config.yaml
n_head: 4
vocab_size: 8714
norm: "rmsnorm"
norm_eps: 1e-05
qk_norm: false
tie_embeddings: true
init_std_qkv: 0.0391
init_std_down: 0.0
optimizer: "adamw"
beta2: 0.95
schedule: "cos"
dataset: "wikipedia_en"
MLP neurons of a small language model. Each row is named by its layer, matrix (down: output weights) and neuron, and shows model dimensions 256-383. Each number is 128 + 24 x the weight over its row's rms, rounded and kept within 0 to 255. Numbers have three digits each. A neuron's up and down rows have the sign that makes its largest values positive.
A block is one neuron, or neurons of one layer that tend to fire together. After each block is what it responds to, as a language model described it from the Wikipedia text at the highest values.

L5.down156:130141142130133146135104117150176121140110109108106138128121114134101127066149143118145129143098130129082149126123150150092129166116137102111087116107165109149134127107104116115120160151132118123125111149073158122128149157125133131128107074143133150128088129100135082145100139102126139080132124131089127113156152131188134134104079146131121121142146129092164120173132147143093150091101
L5.down207:161118058142136147131147153154120120134120124148089112096122106147142127167116139130116151116128080114112104123166153178097106134108129171146086147135162113113107084112110132116127160107115126138123111112119102108128130135072089143137144142123141129101177123144093146124098108124140083155175125151079140084156111150149137142183124120130081156129139134144145156129119122110082113105116
L5.down483:141144133165140146148119150109124127161109119126100088121063142117152142119127115153136152132118133145134158131145120120126121106153123149143090177158136133079096151088113112105120111134142173112150074141080141168142099124078107133119147136126092168130113114130087134146133118133078134104146125093092130115162116150136134145161154147139103121108135099147100130157120165086144100112122
L5.down499:129171145159131144166110162134127168133121134117117097153114094159107129098176118085121138117120127115155165139107142111116142119107157182136138114168109134081153095129142092152148156163097175142089125106122133153109162152133117119079132098098114137110149153118135151132138148136146130101093082144175101134148130101142143134120123209131121128169139149132103099115097153152123145160148
Description: Commas and decimal points inside numbers, mostly in Wikipedia tables of vote counts and stats, such as 30,599, 0.571, and .427.

L5.down214:142127125078102119130117103141134135136106111110150126173142113132080141141125148133143139081176131108113135133109141153156149128117147131095111136164134129114148095117141115101135131159111109110134152100160087132100115128133143137108112080142121120142136110117155106112110166139085107096160128152115145114118129105041111150124114118143134119097134108140136082093112177129162164153163
L5.down369:139135098089147125129156131109115114142134159149123118141112154173118129088156079150121093136098156130129194136116122146107126099151120119150154163110125088148132130100139130133144102122129121111118135143148123102154129096151118125109125110133135167133161089169133068121116087111128166121164083114142144091121095108106116158125190128109142167118102106129162118165124163135123104159143
L5.down641:164138127107132173124110123127099085186137158112106123135072133117144131106078125125118109146118115106116154140111134123116140113136107102097149132136145129103173117125117101155138114127112134134125110132156111150093150121159152084148121165145124121168175135115154153138096119126143154147155115137081142148119126114164117136145098122149137128109129160119126106163112104129107148126128
L5.down662:162141166148159099122128100157114142147112103155130135118133144146108150123094141122100081141105100077099138112121128095132121129134093119159110141108180132100099122136141139106135102105119120120091140105147080178110176104100159106177150107148158131113132105129116115126131157110127130087157091195172154155142122186136106177151100140140140110153133130130145150129092097115094138127135
Description: Sentence-final periods (also .", ").) closing the last sentence of a Wikipedia paragraph just before a blank line, plus dots inside website URLs like muccapazza.org or twig.symfony.com.

L7.down136:119147111119121125165128140092150146109129170107116090101145096130122158122114139092126173106105131171112106126105167130129128158153113130153156144117125164121112116130124188120146131150109132106153120155113124129129105127096157140123150160073097157090128143152098130125168107115162160175137148137109157114161108142158125128140105121161127142123122140163122128131140123117136125119118
L7.down567:125182139114098131105119133130115135117122120134131118126127120157117131095159114156147144114092105131174124121149168170092098150105154134094096123110139142069127123125122099082153145126133151130142144147127160150127113106102155129097116103128153128103137133122156155122146167107087139151119158160128139095128127150160084174122089149167124124151112163098140138123146146124087096102138
Description: Separators and lead-ins right before more digits of a number, mainly thousands commas in vote tables (238,621) and quantity words (more than, approximately, Area:).

L3.down29:124139165114162138137151116115148159138128150119147155155083073127113152121129102123153128116167119156115123089181091117109183151118134103149107149132097138130125161157128151100147114167145137126128158165154141131173153118124110101112145122090121132132082122120164138099155126127086151133148104116139125145143109136103134118081136085096135162141120158105130116126088129095114141149169
L3.down71:122141114076151124116082170183086109135151165120137119113098139152112113117078130128192100135093122092113127117106109181103146136127120102110154082097148181116130119129136122075135162137169122133139152124153114173143109126157120147114134110113130138120141100135159124139105116126106111166104127135123131099126120157119093161113107105151121081133126157129147121113120150134125107106115
L3.down75:131130128138105157100105086095116139119100111122124076105122107133108148157112136087112124163174075096092153103135077131152117135136099135100142084155097138092172107084132099065103149160094122092134110169141146107160162123127144111112122088126131141128138083129127119098134092131130131148134142130124135126127108156128097140160109131117115092154115125189106160136183157144135159120144
L3.down107:170109141172168091136077123103118101139124161135131115119106111120096083106098145108164130101138117138116183126097128125145156121114147109119143127160147141135105128158080121139142124125110129106142160090146104166098129154169146135122157139126148152109137103133155113118129150178108106140144110166173080100116125104167130150179134131135147154140123143156170158149132112088098093116139
L3.down134:145134104102088124112171106139119114112142170127118135140099093131128163077097138086106145129136108152158135146142128112113134124142107121112106145165145133091133119057148118141111116105140140125155131071134136097136168083158143131174105136132124156128096123138114144174116116121096141152156099132066138085096132112116150125101144138136095127173134082090147136129107149106143117097148
L3.down281:128170121171150113128172176120136116105147135117105129106154080153089113128150143133144133179119139118132129118134116142117116087129141152123121123156141152095143175142167112095143150157100172122129168119138104128145144116087124139160102094143116135121140152120110158135117112175127143145157130170090167103108123137129153157111091147134118158136150114116138160133112144072130107115103
L3.down303:140115112080171092122130142132097180155100116110108151121134108102188162124130098139112116128122136148110128134137111117115122145122120154182116164063153130126124115092178158057092124126144130145151128143155115127123130112134106139153145104114147141152056111127092100147158130145082137135159068138137132104074131167142144104106162133135122128151121144176130160142129116123128141118106
L3.down455:103143121130114122127122152113107148131134143134138073135118141126142156140137143092173126090132101166095107080160108125139138102131112153191135136175149095119120138126147174134103146110146147125137131128144089101089131068105111162140119122101098115159109134098152112165147126157116130096149110141132135113141145122150164141161186134181104142133139137090129138152120116061124138107097
Description: Punctuation inside numbers, chiefly the thousands comma after leading digits in vote tables and counts (2,179; 49,891; 50,000), also colons, periods and dashes in times and scores (2:31, 22.30, 8–4).

L3.down96:112114142171134126116111109135118132119115127186087153117166123111133137163146112164149154102145144171161163128102154113128091177134133119124149145145111144130113122136153136116198140106139189111100065104162144137093144106138146147169117121141128142123114164094132190114159117119090117113147106153120142105158158121112108101109063165142117168099138103142098140113147140123163132116136
L3.down124:131103151075117115119055124157141130109112140177088129153160125128136132110158151121138150119092138110119136096116131138091145124123098147159119117079140170160096136134156118102154077119148122111091105085137139121131146150144151115108141116113135165140149133110169112137098131175123138066161121151155098085077107102126090117092100122102172153137166136095156124114171113093121126128165
L3.down166:126136181132094121071102138134149086098142114134151112154133154155180121106123124129151119178136177129096155133122126110103178161151127164177120161095159147180118123153112153125132162138144128119157112113148136130113142118113114149094122106111112148159141131135137139089141140119151139125121071130141109102167155130137106137129138102122122162106089145105089174135126116126111112126121
L3.down296:115112121094138116180068142144093137095135102150077122085111159114128103094157133144119130114147142135176097134138075102128138151131132115139143150121102096127134112125135155146156116138121179130121084143108163154126147126076087129141112112119110153114119153140135099099151110125142126114155098138120139129172098165129133132165091159139164133128158163111144125109121146133132120130162
L3.down384:133080137103162134113112064151129120173171113142142116153122140141185126143096131109129105120126135134127120163143096130159091074139129123175123132129113164105125122150134131119136127093128111113060106178099147162111112125118146151135106182165104148109116104096159108110147111129189143168118101156093106120115112158135087140141127100088107156133189157116096121170124100170127125113132
L3.down534:153146169115112171116118133136122122099105124159113126141153148147163119108129142162103134128119135139118140097119148062097178147127081133100111137112169189143142126170115115142147107080125118114110121096116114109129138124142093133089143126126151138101125121129127131112161141147131146119108105145114145114091120132143120134118137096136120165141107098124118113102125189133137161063137
L3.down597:096133129122148149125131161134157117151134060131116146113159149093158113185092119173152129114124145124127098140129147166128149135099098164189123144085152217102105122122099142112148136122133119113156135132130109107095163137087163151120136153090130145128132089121192129087141138130134128167218142129166111126116144138115111126148139129138112149174137137163121124104101129130137083130134
L3.down604:106187130126108146141141148108104106103111137183112109115135109130130095104111132127162131145138127109127151134149087132130127146170140179131092136109123126159149127132106124134135131108141134112150106127124114115163129163074120113126140132139173108109127125153201147139128140138123139132145107150129133125144140095099125153177145172164119149194078137112099113162121153154118146106106
Description: Mostly the preposition at (sometimes At, in, from) introducing a place, event, institution or time in biographies, e.g. at the 2008…, studied at; also took/takes/entered/finished.

L7.down241:124110080138109132085134110118106145111136105115121131147147148107135140119126103136164083116174150134101138108147125112159123152156120128112110105112176118128108163091121140100142109158135138142129086154102171131165128157136167136087106158174162157111137115183111099140122153145171095108133153124117131114124096121097125178126111133134111121154171151140126110144155110168098174120121
L7.down570:155174169110083179119158133056084138175143148142135149131124082114138144114075091123121122116148154103114126186091131122118073131133120115151126116131128148090140124129174144147121126138105148178165086113094126139104173128118115107123121160160138155110184125130117117120085145131095135118175145087134110128157133107134048110123098075122138118115119132125118156146119144133085133152150
Description: Sentence-ending periods that close a paragraph before a line break or section heading, strongest after lists of names (e.g., "…and Grayson.").

L7.down121:119171140155084148087182133135155160104098135141125144136132102129137133158124156112144125116134116117131134110140134106145125136133154105109125117117137152174128146107092106154142105170145169104169120098136131111165148111143092153151163110121117125105132137122114145101125173093144116138123148131167149137141077108172162131082136167117144118116108173145109099128120157166146119085134
L7.down366:107148106125125179119102121120104133100126097107135128115154098138139124151129136110170173137139160125133112127150100154133133098140117160117099099135156149106097132145097134142140112127173166106139139120150133094186188127125157086112149125109140144139119150155127136110135132140097105101147141116131121132160180143054119163141176156128110121115138105098095121119094091120130114101138
Description: Final pieces of main verbs in narrative (fail, turns, snaps, pulled, migrated, coached) and locative "at" or "near" before a place.

L3.down68:104139109127084115089106149095119098125158132117072148105155136112126164127137148133130159145156168138137135100120112120109121093120116097136138093109093122125088111168112102153133160135115108131124085143118153125144125121139080115117184106139100150110122124157131105133103140160110134095128116130152135145110100154081108147106138125126133136141150106136140122099145146124162119140160
L3.down89:141121128110142107108119116106160113124137106125099115107105155153104117107075117143117129127129092093117177167159143110111133120105130158095141113137117124096140122160121095111118131167107108149142125076155114109089169143134132126125164131152119099105159124118161090134100141127176118153166130148105137124112121145128110132114128162151119103137103139101114156088174134129128131095083
L3.down158:146115071097141104098167168127119117108110137079082107151137123136132143085109138134126136149105116133094143144169129104104108132101074166100083108133111089115131131157154137117129119127120138099124131162130112130088143114157091126098129122158077123148142127143142087084115096142126102142147092141074130145121130134149130115112152141158166079137111154121149134134114111140112109126095
L3.down389:158104130146167126149180104101110126155122110146108148147112090099105127123072118102170126133142094134115136101143067120138103139127137137104104155117133138065139107114155127133151087136108122156117159142142120129127131123170148127110093123136147146078122150105096135152124107109130137110161160104153101160128094162155154131128155108146100110145169121142133111144169103120179145144110
L3.down484:142116121120132189109121132112111143140118141131128169111090135128104199134139121162119105145113101152104147097115113152117135107110105113108088119103092136130138130119165087099133116086104140136106069156115171158148150131141103096142110147151109158091188127154128131120113145127118144098151147109137129118134139113080101158093098117144133115110128113151179099103131119108104119087123
L3.down517:133136141148154149143139155122149104106120088179110122136125166098129139133123131144123129127140123116112139155139142133143135143108118110113103122074115151160129128159126139159101120080139117133123179100130145137130085130143138140108149143137147112101106106135105122177167119160090128144107104105155109117148105139159130148167111157069136125155124160089110145148166149111096130099121
L3.down576:150112148126108149147133171117121124110134133154143101119118130177161183116151117110098087101143094122107067101136141141142116156111129156128112157122136166130160140138087106090092129151108123136073147072138076171099139144161090146083087179077095127144152138144131115143111132139126088166101084117183116159158133092113108121121148137144141130131090135119134102135145164146097163123077
L3.down674:123112111113147135147161162115139150168119119105131090132148069080056145092125100183134096121130146127154126078097128156105120139133107157121162124134056127066123132148150079149127155114100144095126126100174121113114128123153143141152136136131143166142100173122135096118118168142146166130177156109124159133099115092119145157103138148162127093143111155147092134096109123113133149119109
Description: Periods ending a sentence (often a paragraph) right after a name or noun, e.g. Odesa., Greenlee., Sonoma.; also possessive apostrophes after names (Turney's).

L5.down3:140126117143133166114122154105131102168107093135101132134131113151169112113126138143141090164084157140155089154132141157140100112112082128132148144084149113109107140157113145109132120134104144107139148114130146132116140108114169136113131141122135111148092155132119122141118139129118096141121158138118137113129127186121102110148097136120109107147126093132111124124138147123175119139151
L5.down43:106119110150119150138107134174121106106082120122087125120128150128104101127143152147124153139127128153125128149173167132156127155172140150157116130112115136120094161163139158159161104124142138124151084162129115122094154122143143127080142150115111131130113106121116109080133136143133102138117116118185098161110145132129129135134129120138133126161123178187104146120118203151153153102107
L5.down84:168157098103146142112103111088127130131136109108127075123163124129165128108106151113135100090113096167095116100127102165108114142145149125156086166123107121103108120111167149108126124147120138150114132097113132086165165123123136090111144135100122138142141123130106112138127108118129154082076103096142144123107074163144153143121136107103128174122141097087073169153147150153104160096119
L5.down675:161138107100112134141105108146098167163132105140118100093155105127177145104133103116139115101074141095127167145100089131166142159138138156106098165094132099134090197082130143144138128141164115115168131135151144092116149150125134169102111146109134165154134107167118162141160120150131125095114105123153135130145129121116153153100119137105084150113125097124166155155133143154101131132140
Description: Forms of general-purpose verbs, mostly take, also go, put, place, hold, send, just before their object or particle, e.g. take refuge, went on, takes place.